Weights of a small GPT-style language model, trained from scratch on English Wikipedia: 3 heads of 64.
MLP neurons of a small language model. Each row is named by its layer, matrix (up: input weights) and neuron, and shows model dimensions 0-191. Each number is 128 + 24 x the weight over its row's rms, rounded and kept within 0 to 255. Numbers have three digits each.
After each neuron's rows, "fires on" lists the tokens most often at its 100 highest values on Wikipedia text that the model never trained on.

L2.up1013:098159082148165126096130102130119141101106140117102098089148144097185126102147140113127161159131136146134115147126153115093109115142100135180198160159189113161144118157093174147115071108124144113050148132108130127130108127141116132126114109185136137123136121150116144149118125157122136092112118130154124159119118094148111147149087141139140124125120088124089137064163135118111121098155152123123131127144123178158100120121099088119137099129154132097169115140148158127124104178117147115104124147120131136167154096141096107130140143132117121142100127097148135157136129100124118147
fires on: "=", " place", " As", "ch", " effect"

L2.up50:125146132141127126148136155141155164139119138159124093128132121121077154142149142195138147094117116135123140132083151093115118161114140150107121139143111075107152118144115153120108129127121122130098140114156110167107132073149126094115077120085145092150162083151131128156144101122112120109158086117152177120165168139124148150143122099100137147129105134136106099117168131111153114138097097179103108117153153127138126133153100095112106157138152124127095146145162085159099130105148168141093107180113132120104122147092151114170159129105124117111178129098128102156162122179146144136
fires on: "up", " sup", " inter", "re", "ass", " es"

L2.up549:150125093137128156116147146162136149135117122124142112137147133139141181152101136160123088121105098122192158145140143134155109101183096131146158111110096173096103079149139146150117149121157098087124129138152110116111142140147127139170151146138096134114084101126098140087109113107120088139105127132148140165124134093096123126151143123145122119130127154108135110107093136157152145131121188104111131175069144095123114077105131155131083116109110132124133091119095177070158149171133116088122103116138117130142117179097116126150151149104106147149127149129129095117107122160096116138
fires on: "e", "p", "|---|---|---|\n", " pred", " Pos", " sign"

L2.up1132:119134128155162091151149078105089088126153116115123136094117130137121117110139114128135126129113105150170128137150078167154165098140118143094130126146136120177127134149131114159114116155126124155166120097141147123110108114119124147174085092095137124122149125164101150131088077144112113104164151144058117110104072104168120123167098164128089159156114142098131154145091134116144143135144123136124116080119124129131156117157125138158096114130167132154161177092121156149124112159134157091139183128082112097123103128114138129105124116136107101152163129153151120114132140167094152131
fires on: "in", "n", "ren", "oin", "b"

L2.up127:111149106109084090123151144129156080168116171095147098138127134102155158106144121151151152127131120112156099114136143139117123117148123135108114111147136145107124123135121112158107100134101124125162107158119158122121139198070143137097153142181140137148095136175156117099086128127092153151124092129118123108149153114169129125184100096136078132109101153117087122167120111092113104180111135124114110100088091147118133120156147126099108168116125075131152147115156125140152124172137137140157144154115140124141129119107148124178155118145114100119086131111103098098130124184121113128
fires on: " an", " one", " named", " co", ","

L2.up204:151156120100112149155115123109157094112121158139162119124120137093141097117134110115155069119083201128111130138135140113134118145139114134109137117158115100144153107182141175136144125127153142138118117159155175107106115119171125074136079139091153137140106155126098084114151189151091176129124093110135136124118157156122148112111131125140089154091149144133153119160121110155140168112134107143130087125125105140125103130145114104139147095130166120138104170133105116113126116141123132143169146115125097134127095141182123094100140151115126107105153098146126100072126147115173076131
fires on: " that", "es", " to", "ing", " way"

L2.up53:119112133099075105187186109112115109157126121137110100109127133128089133121133150112138119162129139124161117158091142138139073207121117117147107103088134132158115150156113139080132142130135187144087154144133121109116061185146119157155108200112120101126141121147128139133129157119130127111152131132129154114139115129120108158127124134097117153119102128133122167164172118124116124115162143158103156144121135146077107149150167124113126103126128118109172126134113079117161120127085128144133108110132098121106143115093106071146147131155121133087115166103123133107131143107131114112
fires on: "es", "ur", " histor", "or", "urs"

L2.up593:120138123104149114080100146121097178142110103156113095097125068113110138098114182167108125103113154091146123138193132154119081117118149129138132138114095120124158115134100117131124130084199143130119119146128131142138126176096132126142139102101149156088104132124147106126156117137147083119102115146123095118097117102142125108117128138120096133122149176118149123120124106131175101104163129157112119139117142157138120147138136155158186111136133122160118097139105081154105121121160173100095151126139083154126111105174128177147116138124140115157144181137153111088161127129152136120
fires on: " season", "s", "m", " competition", "als", "y"

L2.up1024:161111136123084095130125123151114132097129134089102113111119173122128096087117140154125154076108106107108113112143119145138119129117135144146125122149165122118123152155135147091126126167156149118181070110172147084121132150124145135140123149104112121138131127120164112131103110125154127138147168130133151112144075152150130132127109112140134093120118100116125082170146166104140095120099142077138098095167088069142089143128142078148110139095148109132116145137156168122111108116117142155113191146124088107168090099119153121100145119143134095145170120096104131152162146115093119161
fires on: "en", "et", "ett", " stre", "eth"

L2.up782:144116109119135099128154162096114133117101128119163147148156080142137110125135150076102085136149127176099109134084166114107146135126147078192137100121143169149158143118175152143134152098089145123153132131147113115132121166125060132155136119104112160156134130138107124094112149125173117050121116127127154133101111113144111140129148148133117165127109138117094100165107170125149156100099145093112138105175127139116134080127144126098122114114106152131129110122134174135095105142133109104158167117139145127124134114092125094113139116098153095124150091138140171165153128161126113122
fires on: "et", "b", "ol", "un", "ph", "m"

L2.up16:119119150148141110106095151131100109140112099170112164108073140145104118131129111111129126149099159108089124093134153155103156143085104083098115130136153099107135143127123109107138115161101137155149166115116110161111087090170143135120127150119101108157123147194133137119089143124190112123100129116059106123131106156124185110128101109131137143138120116114126128144099141133127137136152119161147147113149160123145152065097085142116135138135182057125165114117138143129150179154128146128117134120160141137120108113146132126162101101141104159159135142173145137109135149118140089122
fires on: " of", " ", "f", " War", "p", "–"

L2.up364:092158133101166098139093125106149178123128099074102133119150161102134083142128163122133091084125132142126128158117120121107085143107138103149140141090132134116120148176129132154074123061195107149127132118127134126107112145112119154102117154116134176161154127115085116120151168104108156153123092097117096095132127166079113145183154132117126150101162154075085148115139118119099115101128104123134102111102148138125142127084124141131159121113095136148147104131158098123154123132138136156141133151161103162120090160147131116135124148147144097170125167117119113126132137152131121122
fires on: " game", " system", "atform", "orm", "rom", " tournament"

L2.up158:129111121142149128155132137067161110177114103096135130127136103140064125081110095116128136131126160104153155130146177120135147119121115119107186158144137088091163138147147113141160173079144136129167112160150139097142154141122141162134094130124118112113121113163149096138126141090107176114176117088165089075150107116129115117110148111136148151141111084164087131138115113136161154123101145119131160154151130116134121094137115150090149127119092163147112111109088138123126083125164150107111139091145115123128082128146156129088115108133113167147131112124123133153158165143131110138
fires on: " found", " ac", "ept", "ific", " go"

L2.up588:132139121114132124125132148105094111162152153129115148128133111132108163123166155133102181099120125188076160169171105140115105132151129154103130131117104139145111099127117101124137129148119134127165169149098125169122162127111147102113139145137114129077142176161154147153082114115108111115119121110122114093104158111141119163050132118115121159105105135110153109179088121126124158152110116122120125112128108121136109084098124135150151078108106188133141129108134138132113152108144144076134118112128140098150136161158107154181148127094152120096138157092136134144089120186149126132
fires on: ":", " Battle", " Website", " Second", " way", " init"

L2.up498:088132162096119139119114144068158114153103122140118174169135148126125154151148160160126102109094120117121106121125142077132131118107133123148156103110134136169150135117147153142156146104133148136135115119114121118140147085135167151100133130071116139142140116151099094126132120074129144093158101151098114091119150182090132160147108108139103136150115139126165127147119176041108137152156148120145185096161116140110109142118129129111114072137136158051117120122140154119140144111131129109124117120149145097100140141167128137125141110150143122166127120156100111083120128139103089111
fires on: " on", " social", " /", "oral", "al", "On"

L2.up449:113120154125117101144115115128122126103151135131103161154115132140110132108163099151089185179097147116160107139108116153150109156161144088100142096154121141094112125174120128132074094162122170140124109125155128109155122106078121155109091084106124145108118071158107154088168104114088151092112149130138156125114074142103115093137148153103135136136123157131108122147153126121111112120129133114079123122089115139145130152137122152125135079129160118163116130130086135114146118123154127116108138148113095105101128125135101187127113151173140131089164166176171124126133108163113148118
fires on: ":", " back", " res", " min", "ter", "pt"

L2.up839:099113124113134091112133125110078125167156109094127127100110167116121108152175135151124068113131126160145128108192123154099106150130120138153128105163105141125105144151171178174121121145095172146128156178109088127127145154128117104086104105127100161160128103124178151174150118136116107122141102137113093113094138142165115134106117140146118140117147115140086147109122096123141132098145148172069087104087089135167132121116154147137126110168144161117131127157141142133166106122116095125152148100108137114131074141127115118145140119119101125136109150111139124141114115104124183108
fires on: "ur", "us", " |", " elect", "le", " pat"

L2.up508:112123132109114153116121112106110150143086116150136082166142065130120107036156147157158123182075090105145148172120147109087094123114135120130104125089129147127151123156166108105150151157124119110182113138090154152132160123127127129145122128124153096121107158135156117108129145118170104094139142135128139122080102102126160118106157169167127122111105177136106082129115091130158101135159153147101160155112112111136110125113163146124110102157101138137125137120146099185116154116140105134135107125142115117094143128145141103149093174105148111152137152134123110123116131117152116113
fires on: " ", " position", " office", " Europe", " history"

L2.up293:186134116100113114108124142142142121094104122180181144122140121116125125130172136152156145137123146140111101125117156093153127125152152123088134163121086121096144147150112134115097138093190117134059111116140111113162152136100091099138086096129129095141129109143118116118132107086087132110131140101106113123153151132132113160111167128138135113120131133148155128120139061084104150141058114133127149095165156133132126119122136082131161124109102172110098131148105141152137112129130162112146121089152145165120140188155129148124152179139128146166139160143124125146113152127115085122
fires on: "ing", ";", ")", " based"

L2.up203:122134161126161115099115152115152095143143109102168146129132149121097132129092129181187126151129135146125165105131109140125159180126106144142130121100159134107167136150164089108144112156102108118138123116111092137128168136149145115180136127112106094152142112143141170136130120146115112120122137139154113142098103159116123033083148144147108085138136120119096091147119093124127149098147117129114097120128097154114091125096115128171148100147141116128156120164151132142103113157103114109161181123158125147102159107131083118160139108145149158138137094076144087137114125090135156143
fires on: ",", " and", " &"

L2.up118:095133137132108115098182111108130108137130135108165152133132115149127156135120152129125101095131162172111143130112092137091107129081152153114099175113085111124096119106106156103132136167132133170139176102094119146113127100111114133093177102126168119146103100122086110092120161137109088129166129125110143123111119119169147129110113121178091097159182120137110094143117144126128196133086102119121142180112151159142120125129116132146106083118170144108175151119135126129127178113126127157145120150132136119118134106110154122099134093180098131093143118139101142143147166143150131114
fires on: " ", "m", " in", "D"

L2.up1027:093149102100136101160164121140186156082111138131143116142143129117089130113126101102156124160157138148105134160092105162164123125177153139159132093146108142097088076104136128133125139091168164078116109107107114123090096093124132119124094116121115136162142148126135144116109130144139158132122113188128135142168164166133117126098102129086140097138159113140126110174110128188118123112093111117103162118130099107138128184106149110168127159117103142118147136151086134110136131106133137131157140176146133144103166109149118154076150126156135083109115106110133124120123123108108114113
fires on: "ar", "es", "ec", " is", "y"

L2.up923:161128102154107159060139105153106129146069129131096155147120133131149177139097109127157135129107111145099113153142156138102131128121109158121155118131148143121104137118091144134147115115100185145141112122170103107067120148102123140127131136150143133131136104138122132178152118138120121064132165100157165143130120133179130129131137074080122098116139141095152138127118131168122099128115041149122133124121133153160083088097152096138145115128112129123127131126174116149143097117133110157171145100148121117128100136167113081137140135149145150160104133146180107137132154127148123107
fires on: "ship", " Hall", "s", " near", "ranch", " River"

L2.up405:118119149096136106162146117156149159144114137116103081103104125141105128139130118127122094101146123093108148072134122110180132116096126142115099160164098144147147105152122106092076164147179113137155119125139122138102101188139199123101139116164120117136093125119098147059137090087137093135128131155109118145147171123132147151137123114157101165120144112104121148088156114139140155099139151141148138158124104147115156116128137128145149111109145134163159175132119076126128138118143100133156163109147119118110148165139122160079102106114128102107146169142080113098112137125120113147
fires on: "m", " Mc", " who"

L2.up259:139185168106124095138141123112141122098137148095112134120151135140155134092154165132148123161134145113118118131122128151102116111060129148108154167114083086095122130159074096144118122157148119152147139091118118108109105171121135098125150164128132093124128130133128158170132120141168121166100145118152137107105112200124101113172087113113108136147119132145107061106105149135121106124118118136181151107157123141088141110140089120149159113114130120136130136145155143141101097133135130093139082130147102149119096102119145158095122107118114162081142141125135070114120144114107129180
fires on: " of", "ass", "r", "ons", "ept"

L2.up997:092095107111138168179135117113128128168111138100142130102148089115125170151115100152128173072125124071112132117145096095107101116111163112138123123121162107149155096153131158110121144099149155155178133140152127102099118115162119133130144142107083158126075129131163163169130146140097108138120134102109133171162147127153079132156144117133122150115110101137106116108149145126154156148142149115164165127141141106125123125083096108139130108128153114094084151131102136100193172097167156134123138105115166111122117117143123159099098122150145120087130146133142092100102104127130105142
fires on: "am", "i", "om", "though", " cl"

L2.up306:092122121125164121117124164116100123138128093093077147161139159130141152134129147105122142160119131185124118129124184116123150091152131129107171125086131176146142124141179163126109129153130119104104163151131132102154090128143105118097123176103164138115082104134149151112149113127115124165105138131107117104124118125115109114147121168134111146117159152126164113107086123142140143141161148123153080127133130102137110083118173097096110127174144105058118107138161142115132098140067105129137124144105082150124141090085145114138109110116105100125126140164112151161126129155093087122
fires on: " ent", " pri", "ast", " Pri", " lim", "ent"

L2.up965:131132155097104127151115159135108155155145135132133095163131125144121115096126110099129162135134130114137099084119132140191096140109133114090165160172120131135088159160146123116123159158135182120117081104153160077064141161135102124119092144123087140173158071107110150177135155122089121078143106073132114151144126150141107110163136131141158135132125110102118083137136114172142084159146131140131139155131098107126114148136122141102148134117128126145109156129150140160154116143144119110111115123133101120088141133159146154099121135154132117101063107113120158158114120123108107157
fires on: "5", "ron", "r", "0", "ati", "ant"

L2.up814:141135144143146143146067125121167094142077164176122108123130152108089100145166114111124153156168161186126137146137152127161161140123110123127094121138135149134134130107119082118089125128135117113090174135137142151129152161118140129152107090075111096092118111098133119123136145113151136090120152076120172106136116113104117134154096129142115146135141133126100080090170091087166148105143104152127098139114109158109167157126110131119098098144136165125120119147109124157074164102198117123121116095122123143146116134155131126133126147156123144129151169117157154150109142149143100112
fires on: ":", "land", "ided", " old", "ed"

L2.up1146:122111119152154120105137116092139129151134131129109108088112128143168140121137155143089155132114127108123131118119153137122150120123163202108115096153134140108125112116071106124092132138154141138123100132128160163080119173149138114117094150130146141178141128147121126129087082142191114104132093133140165145136139110116094166186149096087093098129177112115113150152137119131102139120146118104138129155162092143102102082098101125130145113119134121101124103107128142109149132136177146130160152151137150139102180119167137164118160170146139109101102153087176107119152132126108147093
fires on: " b", " disc", "mb", "gl", "m", " em"

L2.up230:111143107162131159160118159163139127107107135120119099137170142121129138182100102093118141128101106137154134092104116152122123114149140109099125108097127171122129158110158139139142120154129125130139130113143126174128176142141141113143113159148150097161167139130136176122137149144086170120122105110111111099130158150079157126134095143118081139127112118150126122125115124117151082109107109109108107144154115151067169112129111159133101150121185125122086117122094144131107168117110094159144121157090117094159153113130133125094089060104149150145154118169143127146064162147157129144
fires on: ".", "ed", "2", "ly", "4"

L2.up1125:119139099136139111140122147109099131147128124111145112120147144142173119092141129091159097111129140138115113099121164134137067126141113144125097126115115189140100097133131116103157178108119128152163174091104123140108096139155104125112148112132103137099104145144140143145113137115155142135107133115132141127099125128107147042151096104131134207137129136158154051102165120150127115116157176132113096160110138160082162130135130130090141141118121148153150105162100139163100093127121143126095141123142147148165112117094115135112154112099157089152092107110143134124158087138127141110
fires on: "n", "y", "or", "yn", "ran", "o"

L2.up1065:138121097132143148105125128146128137122145139120142157119112144148101107133097141127130104135120131095152122129133111115127108118127099119137163080175180066145105150174089158109146141102116138132136087128088136102154112117142083127114136070120131106137150122087135156141146174120101177135136160137130143093136090116102110180145132098174116138138114132097139106171112121155107143112166119141126120125123150143178087126113104130056113086116160167118149133117127074137145078163143126155163101142121126136128149143163086102121119125149131132187122102082131135127121152133131157128
fires on: " ar", " p", ".S", "g", "ort"

L2.up559:101147146147083118144154080147147143164140135091120111132114150082155138143128173094163122125142131129126098142142125130118096132127101113106170107118108115090113142150128102111090179144119091144147128116083102111154155111090139155128128138148108109112153082150178130130103134144160153133162126121168146140097113130131141161131144116114149126143145127123106137107110113138115127127137107133126117149078115186136077217131138135110110130093165085131109119144102084116130099119119169111106134127102093133113178143145103157108120127175109140126095168115145151098135167160134109159
fires on: " offic", " ch", "ell", ".S", " I", "C"

L2.up804:100126126145124151121149147143157089130125145139110104126147127077135133140161105160149099135168147096126099101093129106140102113114171101104127184170133152094117144091141135141128087108161121117130140177134158146091092116134156119163130187137133105097164127150101106166141104110143153117075120136139120129127169169107094122159139090131107131120106174137132151092155111109090140100131165140120095157157117113117153140115141131096149125143108099108107144180201126137134135102094132127105135123160144144093112146117157098136129146143097112133097149127164144154106131140088100112
fires on: "ast", " un", " of", "ct", "as"

L2.up546:137141136099140150107136177092152125118094129154097102132122121109133093101115174132179131158119128121109175126178134142122129114146141128095112113110149138180122129113116138117098103123126167140134143103147161127091120192117130165081169117121141112118104115145140127160125140124147157146096147123127121122139119138087118151125091114158099143093118136150142137116114146092092133102133166162118134118051148123136132150081151128120121139110137096147130140144118126117165104130119128099129064168124119085083077159146180117191123127121113094146106080118115118100103123137122154135
fires on: "ri", "|---|---|---|\n", "i", "|---|---|---|---|---|\n", " Conserv", "|---|---|\n"

L2.up740:147164137152116109106127130154111120129148161143158080122151116154094151094143094106090136090151151094125097088135147121101109107104107110112095143135103118099094135120094129110150102150116135150134109118100107178104091151142144150089141129149107128153171172138125137165154120117131152143089162144099134136130118117163123180110103152100156138156157149096132170131134124124138118116122084166060151123149142138176148172120114082156129154140152099115124081146153123134132158149116121146151134101160100119125139100078163135136119125128057105105114148122130123148104126157117129143
fires on: "ach", "A", " Team", "at", " code", " Year"

L2.up125:160114139089104162113088124111131160139089103162167141123115099156103153120153133133108143138123125115113147145144135067158140100144135132112184103135139112115121153084115147170132130127175139130100097074088104131139139106120105157113114123097097122113128141148151103164133125107132067085136148110123110119148159116149142087133118140097118136152117124155137146124185128113168150150155118139138109147109144103125123105110164103088130069115167118188147164167103113152136145120152147147165107148137129143095088097129108114111084101119138173132094124147132137142116099133086133117
fires on: " for", " while", " most", " further", " pro", " help"

L2.up315:123144116102094141086107122162122087091126124140141096137118167139137117117153124136119140166145154118175075153107154136106110142147114103128113127149124133144124118097136133149135109113150128157143111154164114116117126127150111140139079107134146119115146088106107071131142073133127130166125104105122113138129117135087120159104138125136120149149151093119091097149121124169154144166174147121084114127183119116155138138155173152091109145137070111160148106116089127114157190149119153098100073143170141123121115142148145181127153145139137092155146114131133144147117137179094101156
fires on: "ing", " An", " an", "an", "asing", " general"

L2.up885:123115128125164124131115148151131150150153123150108113126129176112181120130115120093119128145144117124110112146143115121073129125103102110123146156107110140155142153117134107151133108163120112112159190178161112176133091129101181124111177145154140149152112094178132104169137120154118141141096128127078091098165157118110136174120114117101151144141135166135166161103136152137139087119092106125106111117138096192123104135107095105103165125154137093119084118157110094135132128116088079122154128142142109108125107103147109144133140078121096154161157124130109128112144163130154134137
fires on: " of", "ud", "ac", "ation", "t", "ec"

L2.up84:108095107113122123095154170140139124149129104106113120118162090106126109161108102152171112140143106153155128158099094122129141127157159130129103123143128086135137110150124105107136086152108115110140141133082117139154108109155119176122144102119156123143117193119130121135125139118177117134098116098158118147150128162174086078142128122127122088149105153078113098111118149151127079098119101115096135143128135123139155157165155135155169135127143103116144161193173141147149089123127142137105125112137135119129165098146164103071083123155137105146091100109142114115126166078128130123
fires on: "'", " from", " ", "/", "}"

L2.up944:137146119103125151126121125139104136135127106129105166162148130086139103176141142124124145163114105135139108083109146201170132121167144128109134119118141135145132139114149141119118122150145155147108138130135081113095079132105143170086108156104127128157159131079126138115159100158105145130104092123092119138132135133105121145173103128184149176072107172114126121138161120140128110149091121129114117077129145110110123121145184100111128135187123173155139132186119120152133124152098096131117089149111155123168124142138094136109117078101139120085095100119115124119116100138115150135
fires on: "ri", "0", "6", "7", "8", "5"

L2.up611:134092091140153121123141123123077134156102102129150129122121106128122109107112130127090082138106126115180116151158130107123121126127117147103125168099137115107133133164156158112104100141151143138149157085105099141098120157123157147101164108171136136137121149109119077092150091105121145183117123098126101115106152123107084149113155161124146115120098127180120157133155163141157119130147117148133121105108092109159111096101138132144179129126132108165103162112152130192123136131097191120153118121106078173057144113141153125117147116120109143119153162161101118106133120145143136149
fires on: "ric", "in", "ri", " cre", " Conn", "ay"

L2.up437:156118106104164119130105135111144112141110108123146119113115142107136133138106116156132129130139162171156110126117122135162149136149088138162116071169130140092140129126158124123105134059109129183089109149122119152065098133146131125134113144109134127135093121102112124144117185128154151107135176143128132167107157147163056113129142137131115111120101134066137150114095092119102167104153129095097109146125155132146123116136123115153089135139141120161111157141165172147124138145152120136110124156138136169129116110161136125182144132076141100113091094170107142153131112086110123166
fires on: "d", "ing", " to", "se", "n", "og"

L2.up1124:122162125110089138137140094114112125138103118143123108172102167154100110124149113133149140160124100077117137135168169104129123128138105171104109148151136083090128129134154128111133153164137167138105130175159130161098174121091133155104139134156134133155117124112135145185134108113127126144119120112146136140110109136106137140155122179114138125101054146158129150102111093088153130136112166115097128128160126111133126151121117147147123171069133147158109141129083155122147143120064118137110107150155145104140145131110119143150156135111064164117057118164119141130141094124104126118
fires on: " born", " life", "lex", " daughter", " footballer", " parent"

L2.up528:110115144153124113150142110123092112132144110110144108125134151158077209136096161125156137147138130135133123091106122150157166121139102132147083124112144108118166136168176134087120139144160151130119185123130100085118094150141151114098102134109130107125187125129108086139090140132097089127119148114145146155119151137123098142087120128100110080090147123115137157107136134127143168160196105134137109163065123089121125124151133119135165144161090114107135146105145133137083159115144100077100120104148156138147123138140101136101158113146129115137128129150122125147152161104119130107
fires on: "ing", " code", " by", "ren", "ent", "ine"

L2.up304:138111146128098143118119126123111112140090108139155131126102118130098139121151107154120137122132130121131152098142136125172110174096182086098120147138129073125146106141127092132150125108152110125125173122179112081120151135129110141182128141120095130111137136117154127077157101158141150124139116146125149122099081136135128105090130139145101167123106141125134111112137169126141161103112093176125162118126109093145104091153127135114110122120162096141171166149185149181134132062093145149062129135136129145143113134164116098149126161146090138143104103093148147144155143087109104100
fires on: " other", " train", " many", "300", " private", " any"

L2.up1129:156103103134089148139118175164144140157093115089117098128092129128160124140144127102137141142131151158137104143146162152101103109141070142112112117129113120139134163121090120135130111119143138167079058118128165157087099100108148129148151109131119093139122107141154097195110126155126179143139110095121177123153155143161148160113109104141097171145139124114102135142156130139124119186104133162128119118104131108055127154152159083128130162121137114122105082147103128119158138132106159109099131116121077107178147126123115125109132132125120106099122141116134131128119159145130159115
fires on: "art", "re", "e", "c", "are", "am"

L2.up783:131081155162089112143126119122151116142108152111152082153149109117129165188107130115144149101156101123156136126154122130170079095116109138137093106147178102199140096131108143114124143141130128125150182124131134095144082108117125157110120114127112116117124136170124085133122111159137112096149097130153120100140137126172082145148169143144096140140090109115142160110165170077119127103141145155142142134127096110120122125126146158091142131136176105134092147136120123099112134099101125096125121107099101116138130071139127137099169084139114107131105146176155123142115152102137120097
fires on: "'", " his", " her", " my", " \"", "\""

L2.up634:097119137120146079137128159113150113103138190098148151111166138117111132112138129101097132128122166114106130121133125132127086170134135096171151156085109085146144146133112106105151129112100075150080121142148161140141149144117129146164123089092142124136134113117139157136155120156192103136142123121125098125099111127151094109102093155123136133170138151157111102148148120144112170124077144095109154094174106102102116127131163115147162108121130136143166110171127096145142117128140137137100152088105076138122134147131156118113112097148142157112117098160155152196103127145132125088
fires on: ":", "0", " Racing", "ys", "è", "-"

L2.up670:146151125150096129171126106104067182124091073141152150120104125108131139150167147137099129145146124168133169150106116106106112146093096106131168152108050115167128136145124135099169137130110133138167144113123161103110113150150142097162137125142101168153142125147139126100098134129083105177145119117146160135141129120128131140101127116111153124098141168118156095171148125156129127123128092131078114125137132133125114100133132105123085081117166145131170143142133119094151134118143135085166136123112098114098145115114169152129137119167195131104149144115140138128169113127160119138
fires on: "m", "B", "or", "ph", "p"

L2.up356:123165095145128129152122156165095133151129094115087094120113130110098143107127141133112141125154110116123114148123113147156102145096110141123116101157118110151128134123109140119159146101148123135150157173122159141134124150134087122062161118124089100158145100138146071124110162118124155126094078155128077115146140139156163109150115092103114090094133092150132130102114130169148119147112154141138114094121107089121107106122159106143153130134141118119154147168148096197119136178126107132134113116120156109139129201135178156151117133049131149127130113139123123146107105102092124128
fires on: "',", " in", "born", " born", " who", " at"

L2.up182:113126143166097104111121129104093086103173125137186121125145146082121085112109159122118125125137077172157107099123130115086153119151123090114140087153159143152146139117112120137135123167171128144094112129116144168116126143122144141109103123126069152112144178142139135108080153153147075133161091127127159143125112144133083107133153132141105095126100124092089154131144163147092148113165110146125147154149145134150085134134147127097152128119129135079130108124119139144134183092140142152119131139131106105162142079164138133121105155115125138182163098107149132119145146120111113163
fires on: " ", " it", " there"

L2.up41:092154120086149095134129150124113155131135158118109201146117083163144131104159159154111146129103101109111137154130143131114142166164144119140163147180108161109141111110126187086150105181105118129132113111108107084131123127157153104099130111121118130171158132112162136142115140127114122091137094184124140098137143127138129157126127166112128097134121136134103119126091123106113098154141103164171100092133139119193144113148106098108155093093130131124134150134108148132138095121098131158123162156158146116139071118126112132132171069116108134111097102136116106104139113114113160116
fires on: "198", "ass", " known", " Conserv", " Goals"

L2.up917:106118124139073127121151143110114113143104099153133099116104099100151136125141126128102141112109142130128160150113144138178088138116119147109078120168100121129148197115139097104140105178189135200146157080121131107194144098099164134149106086114132126145160139148061116105126102136095116147108142115138086121104121142177117148142134112162096164127112108141167129104159101125152117115101098152143140109092083117139123139144137079138134142101118142120106155125111137118123177129095129107134106133095159152126160144148115133124150120134090126149152139159111123129138142140126135133
fires on: " Mc", " under", " Bro", " Kh", " Bl"

L2.up1122:135113140142122121120116111122147090143095157124149122128100121068116126073123131184129119153096129087101083122132121132148151096110131154091125162117110171122185125136145152135114087123114153168112124138084121180112097127156143085167110098114141159164113143123095111147095133123155119119068088177104128150174162127122137170156123163134093125110115125142109072131110133116149156112131164122136135164111150140133121133145104085134165146138143154141106119128137125101134124124085140149161143134159114138138148087100153107103083139126124121137149106123116177144122107112113117171
fires on: "m", " Species", " Kh", " code", "vation", "fl"

L2.up691:156162112122142156100146140152128126160091097088117145112141137122111140103134095122119146157129182136134120111119142149163134130145095156093148138195107119108138108113132154124092113098147147144141087122095122093123105142140151080133162137144135102106105082156132154141164107102111141147106138149110104137122095107137120127144119125159149126128098125140098121105154106154108105166100159131126139130085142086187169104122173113137124144168130059139100135125144128131207167135144136120126158144104132160153132135134127136136084123112110104117119132112077102120129072181126130127
fires on: "ic", "ric", "ri", "c", "ra", "rop"

L2.up367:109118125102070090173110130194111136176141146133123116106099154183104093143163140151164118128128123084129140082163138109112122115165125122110136124153089117112079164161144117103108135085152140101123113131118120165127101132059155153143164117120163146132139154114146155144127092107151125135128098105143112101118116165114122176131156120114141137111122078134145133109154151120090137095148082096110124138135128138147144151136140111120120131126154133145114155132130106156125122140117068134132146150102098193118107144129123147151137147131098141158123149180126165089126090129130150122
fires on: " ro", "art", "il", "A", "ro", " land"

L2.up968:097122110181130113121140134136147115164142114152129063148108168169116143101128116119126121141127133095138138101139124168123134099133140111100125073165174114133100086141137146137119130140116119114178127128119133113091144134147121126128111072088116092135125185117135149143129125130172150097128152158115171144131155162056074172141161084127112129149130146142131140127115106111126134191164123156145073112141118128122135105189100094126149106178135136128146147158121122131121130103127096134108096104129142129125092164136106145100127127122113137126092114131152129161127116121169135089
fires on: " |", " at", " of", " de"